Weights of a small GPT-style language model, trained from scratch on English Wikipedia: a variant of Adam for these matrices, 152M tokens.
MLP neurons of a small language model. Each row is named by its layer, matrix (up: input weights) and neuron, and shows model dimensions 0-159. Each number is 500 + 25 x the weight over its row's rms, rounded and kept within 0 to 999. Numbers have three digits each.
After each neuron's rows, "fires after" lists the tokens most often just before its 100 highest values on Wikipedia text that the model never trained on; "fires in" lists the words (lower case) most often at its 100 highest values on Wikipedia text that the model never trained on. A number after a token or word is its count.

L7.up297:468500494483526551483576475542471481550508514500498463489552485468451509486533494545482507489509466544465475512503556493493517456495534504520505482515524479490464490508534499538448538513537493461486472471521504483530535527461513522512497546502490534499493507487502464460510557505475514486533547513503506489494471503534477511497479486478493508540519504480459487497482488510476503489474509485483499541480511487521515500493494513499466447496505552483479515495501468492510526511500498
fires after: " can" 12, " to" 10, " have" 10, " he" 10, " has" 9, " had" 9
fires in: "been" 29, "be" 21, "is" 13, "use" 6

L9.up609:517487501510493512520514461519477481473495513520479504514498452500440490545471456539513516525493469470521483475487501517461481501543533523497480485517554516508472495493495500480521518502481505514501509489495448480486505549467575491444489549519483515486476504477516498550549510487504562456528474502499534484470477514510505515496529506485540512506480510508538556510476486504470497482524478502544446513481482507500484493500498547482510456520535513484471481492484516496515487498462512
fires after: " H" 18, " had" 11, "H" 10, " h" 9, " have" 8, " s" 7
fires in: "been" 26, "history" 21, "list" 7, "some" 7, "both" 5

L6.up246:488497506513516546490542468512527470474492480528522470508491520502496494514508495503503464463521477544480465464554519506460497506512487477527568481510527481478507499514511495530453506475494479477468490485487476483512518492504495487453477514450527482522501488516509462482530528523519546461494482491496549534505511483470494482506546517512541478502496485455528512491476484528515486473442477503489534534468505514493523469462506536564529499487554491524521504529500476526503524541472513
fires after: " bec" 18, " n" 10, "l" 9, " L" 8, " to" 7, "f" 6
fires in: "became" 18, "first" 9, "night" 7, "atlantic" 6, "name" 5, "town" 5

L4.up563:500477503483461536485522453507511429504466471504487511528535477514498522513544532516491489498488438510496506453493496456499541524518486543484502499498519502522492511509512440460529516516493497496521484484529474479478546489463533474448508526517507526467488514459534491474521517522467528519527470503559525501470459519538477512509506494511478497468488547469519488471479516487497537476485517487456514476529516484504522497518478494516542484509509518493460491514508462507547528475511487
fires after: "," 41, "s" 8, "ing" 6, "ong" 4
fires in: "and" 77, "only" 10

L6.up321:506504516526488534532464524516523498502463496499511468501481467528503499513468462516493496532511508521460535447486480482461524521545506530505449521505507488507493494457548512489507485512527498461525497485508481451558558506481526509512502466527522506494534434500514487500491513506458548469506475481539543519472513504470476476496494477529499532474488498505517499504529492494482464525506463534472543474506485490515479489474463525515448464502480493479485511510509500534471568512492495
fires after: " the" 25, " a" 22, " The" 12, " A" 11, " an" 11, "A" 9
fires in: "them" 19, "after" 15, "they" 12, "among" 7, "themselves" 4, "any" 4

L9.up304:468503507489493541568480469520504466525487524531484501480513462521505494485546501515547497505469489554479522460509523495478519499502513493515495470464510528459478502513512496472513502503545491494510504498536498480483554511439509502470481510488446516533494512451517475485524497547499543496482496491527499542512447491551451505548505487480498487509513513473491504517494509521485516517469474465546516484484511456508476515462503514484481474471484559499485529472494488485476523548480493
fires after: " is" 16, " wh" 10, " W" 8, "." 8, " was" 8, "ed" 6
fires in: "to" 15, "with" 12, "not" 11, "what" 9, "a" 7

L7.up487:440495495527542530505502475517466563504496491472477504480481498529509499562480474500473487521480489526458503491491483495528501475485499514440483483535530502507524483517521505491512474505473471500511492467520483497502524516467472495460473533476520498523516462510520526505523532512502523465503502488511492536499480508519559486510524519534467501480525487496491475506467473532479456520564521507461511459459485502551478439499519482488515481539533502471472506515513481504516572498508510
fires after: " " 32, " c" 26, " C" 10, "-" 7, " E" 5
fires in: "established" 17, "court" 17, "campaign" 8, "establishment" 6, "year" 5, "course" 4

L6.up346:447505504530493524493492455513502486552494492501483473521535534567489500467487501511522493495551491477492501525480590489506526492511502502524513494495528485499438506510515497536464471490488482512475532478464479466479513510498525484513493531432485524499510443485490486453513544516502483471473510497508539511497455503502500456492487493492487468493517571470481495506441509491485486505537507484464527541525511487498513507488488495542516466498506510527465521510520507474497514513519504
fires after: "t" 25, " un" 20, " s" 15, "it" 6, "ollow" 6, "s" 4
fires in: "until" 23, "such" 14, "units" 6, "following" 6, "unknown" 4

L7.up393:479510527510490496523491450497459480486491483532511514536471445464448478504507501505512512517501508494492467494451515529526526518497503489473498481501482522575488471517505536489509518500502492497556487469498474475495523529503578488491478544483498519475505476501490545503535547503493524488522465485510512542511472498510493502478492488489463494534524479494464472516516532502474509498522510449504483452477473512526503491482482519540439509503520519543490482507550496490520487570521515
fires after: "b" 37, " b" 27, " (" 10, " w" 9, " th" 5
fires in: "born" 57, "both" 9, "whether" 6, "than" 5

L3.up439:459481484500478520482556495479497484532484471461519484498518499546438511518551465484450476448506456480517530499482511510502532477522516566489480469567470537506498489484472533504490508481487531518501498501531470510476503494501508492473466520474484504512516488516488510516484502540513492550512544491529455502522490510494525513502514532460494546546498512471486482467418495505527514505463543518497497504496519502491502501504492483452508488508518523499533497495509466539496513517507482
fires after: " th" 18, "," 11, " s" 10, "th" 8, "s" 4, " en" 4
fires in: "including" 15, "include" 10, "since" 9, "through" 9, "included" 8, "although" 8

L7.up569:492509476487515527503522470520502496504521479521450504500501464532546504498475502520506510463492501484466518484491468532527533536540476497519473480461543459486520507528520498508451518490501484466479516486511472459491552547488510486527492479511520536515492493500478486501488517496493498422512506489523501472526475520547515511461507517516468538466519520482483539514495477492512485500563488486494523470465465504521484516460524475528498453526487524546521504494535503520520576499471513
fires after: " the" 52, " (" 10, " The" 9, " under" 9, "The" 7
fires in: "there" 25, "then" 11, "the" 10, "therefore" 4, "them" 4

L9.up628:468503508491477477502505472474497481512480467505486535535480482482487482500502484496496539492501522469581485492435514504515472517510510507501512496549491536494531439490465510484476507506473512504538513487481509460472505503532568476494472491484491484520476492499495551487549526508498478476558516519551503538472457502499512489491538519462496509479530513520474507518497487481495488485516516494435459512497504494511468491489519478540488492526543513491451498495553488511524532537462504
fires after: "b" 35, "ild" 13, " l" 8, " L" 8, " cl" 7, "a" 6
fires in: "born" 29, "children" 13, "love" 8, "claude" 4, "edinburgh" 4

L10.up545:472494469481534542486471462463520457488488510511459531493506520568484549508541506489529485486509453501505514494499521468500535496467486500560481470492500509500480524529526505493497484517487505509498490450531493476517513501467481503526487501469496499521507457483488486512538493525481474494516502498538498486509459553481523503520508476510534460488568477499506489529451461505475502519468460512482561552521492493512483536475533522513477509547495515488444528495479513491492499508482510
fires after: "." 43, " des" 35
fires in: "he" 44, "design" 20, "designated" 6, "designed" 4

L9.up102:493474529523535528515513508522457474533464492534472496495499489498489473527493488492545533478522488519490507473472538542484489481476500498499506492496550528466462489526529500483494472485513482498504502462484516484532557472488513498498471534431491495517486480487524508495497490519498484472518500526466510475498478519508522497432530474482504459528524512544527465555483507436510519495534477485442534457513522468501511501505517566527472483495505541535513529467491518505505499488504507
fires after: " is" 29, "," 21, " was" 8, " –" 4
fires in: "a" 72

L10.up528:436458519493537484483497495513503525516509454498499475496476527533473485518516489482497514503478498524504494485509482482521503460544524511513435477523491507549492471497547516477497479483511495474542428494535495462528473503450483511500495471455493517519465516490500474520497508511495501491517502449570453559510496531482459532554520515474513491480519527518480495509509539466470513523503439503496502479491498514523506511491501529494496491533522516514441510479502494509476523512486491
fires after: "." 36, " Th" 14, "H" 6, "," 5
fires in: "she" 33, "he" 27, "this" 14

L9.up111:484482465528493524479484472478507516504500490479482493501483495509496531508475489470530479487489509489523485514481515500448529451490495516530513481497555526518500459529560504533502503531451494494509487529511532472537481477528492496448462555522494522509520465503513468473487482493534481494483501452465492467552504496529469504445530431546530491523491501525492518506471507526495505485509486512517511529487469438538528480485545544471494478476524496504491500493513537487494490526471517
fires after: "it" 16, "ot" 12, "oy" 11, "ur" 9, "-" 7, "en" 7
fires in: "title" 15, "total" 12, "royal" 11, "rural" 6, "2" 4, "niblett" 4

L7.up420:496480508479503514537505541528502457454510485508505513486467453520490515523488479509506508502515494524474501490451447503505488516517513544529504503522490480466514484506527529516468512530497524497470555505478436459487543501515513502498500560541503520546522462529493482517461530490474535411469498489512528486502505522482485502478512476528480540473553486528473514529489497525471486485464490496475453475466472465552512497482489488520486519495521490540499503510501510499506512506483522
fires after: " H" 35, " Th" 19, "A" 10, "H" 9, " h" 9, " an" 7
fires in: "his" 19, "this" 16, "history" 11, "higher" 7, "any" 5

L7.up443:493443482490501551493466449514504493544524482451482545459511511531502519515487505484486510471482505454542496475531516461489540510499516492481472516476512518535479480485482538527510508482512510485513477483495533501482506483525500506513490475488538471537503471541516522440479490516553482494511510483519497482508510537471510479490534485444463447500517529522498486477510487520500496476498500569472546492496509459473489520464488523496521492483540507502513516496547493461503550516462506
fires after: "our" 20, "oun" 17, "ron" 10, "du" 8, "igh" 7, " part" 5
fires in: "court" 19, "council" 13, "front" 9, "production" 8, "fighter" 5

L9.up299:512487503515481540508521469535478482472514531501478485493518534481453582501499476478461527517480508489470476439487529491452518511540556526489524487538558509506468459503568487491499464500491502494492500513529489465483498548475479494482501510490489455490506499474505472503499511477474524496540497532570501482511507527516489495494530489478519507487494512507481526482515489500440499482506479517532513513474441506536505463508480508515480487506529519494482527486500490480550506496465517
fires after: "um" 33, "re" 15, " to" 12, " The" 5
fires in: "number" 25, "took" 12, "first" 8, "is" 7, "one" 6, "are" 6

L7.up160:477470515501521530518532515500469519487527509464536446538483505497489488554508511527498528517512500518478507530485462497516452482533505505519508460543474467478539479463470516498453538482487522466488516506486451480485540479517525459522490461542523481528507461494485523487490508526508545464495527461498534552505495475491483456516524500525482540497529489466489529506515504497481493497482495537510505485446447493518450517480524519511474487512542507507489522485525463521480504495478514
fires after: " H" 51, " h" 16, "H" 7, "h" 7, " l" 6, " he" 4
fires in: "his" 19, "however" 14, "human" 10, "having" 9, "heavy" 5, "living" 4

L6.up61:506456521502512503538504488543479466487505494528478495548503492490502495489508517526554524527507510518501471506467510524452518492489510508516502512469458497510486517494491472502463521520529499437518482490489474491469530533510509475469505530504493541478486498507491493458438518514474548433486481480518480475534469530481446495519488513501501528504546529513491519485518533522461509500484468481530475499510499510549488483495481586469492504493512515537424511499522513489480489491491514
fires after: "," 26, "." 14, " W" 6, " and" 5, " \"" 4
fires in: "where" 34, "this" 11, "that" 10, "while" 5, "those" 4

L10.up356:512445511528536532505484518560499482502518452516481500474500496542490492502500497511518544530512524490457501498480493507477513502476524541524524485493516510478502461489565522476464468490496512453471492496492490472492555529486504469500483491522458539514491466496482453507513524513480582471513534515498506547525475500489491508486470522519461476470536475469462519504488498511480472495466504519502515528490479543481495476473511518556494524507514514532449541506499513500508501479493540
fires after: " A" 33, " the" 18, " he" 12, "A" 8, " The" 4, " H" 4
fires in: "as" 22, "then" 8, "there" 8, "asian" 5, "help" 4, "helped" 4

L9.up200:509442490547526531480523461455505494526451507498532512494560521490488494456500456529537518508479523538481492497536551502486524507490517512511469500493526523486524477503509514493501496511483535494471456511497505536525512493493522522484502491479471548511480432472504479477502490470479512544502530504515486490489481468507522498512541530461486452550506510503468462501452515524481469494515471509492543478516487468503509518492452515464478505513468526516457516511481466524490465503525529
fires after: "ut" 12, "," 11, "est" 9, "t" 9, "st" 6, "and" 5
fires in: "it" 27, "institute" 12, "and" 6, "established" 6, "instead" 4, "grande" 4

L10.up439:493451536534488496522528518539512428478496498499484477496512484528495472548501517510503514489486501453557486486524503497441510538563504524488509493498566479508525478493513475472506506477504509490492479463501468464537493520491517467527478491486503505474486491502534472497524495495528499494528485500518492483440488485508473492483559529502498467507476539496510519497501470490494512505513503526497541478469469499495448495526575488493490510538512528489472503495471505544518536554469502
fires after: " the" 18, "19" 10, " G" 9, " g" 8, " sec" 7
fires in: "first" 35, "second" 6, "her" 5, "garden" 4, "1970s" 4

L7.up145:499466461520503497510519551502478497507480508498526493542482465546467516536534453475519505531491546514461521502463506491497498495512507477484529471521514480561512489483533545486443469516482547498491525520492455483522488492469504527511493491522472476513505465497512489545507542518514525476528517497487510541458465481499487496502492525528489498497506479498487529517495484524505458510530493503437459470453468511515461464466487452525504514540504493495489511451488484544494501502460512
fires after: " H" 22, " Th" 20, " the" 13, "a" 8, " y" 5, "H" 5
fires in: "this" 16, "his" 12, "there" 10, "said" 8, "you" 5, "human" 4

L11.up460:485504525523509513476508480519518506488502478506528480497505465516507511491476459535543512495517519508485516486486547534497515467522506495478507492453521526487475530521516461465484493511501517496537519515498498481540519540443488512513498493554486522505495534486508496513445493517531544483513492493499512515552483513530498497510499464534550430488543533511494531477468523470471485485465467500489525469477493479466525439505447539530459499490541501485502470479547461489494494487466476
fires after: " " 28, " n" 16, "H" 13, " to" 6, " Th" 6
fires in: "no" 15, "he" 14, "this" 14, "too" 6, "21" 6, "3" 5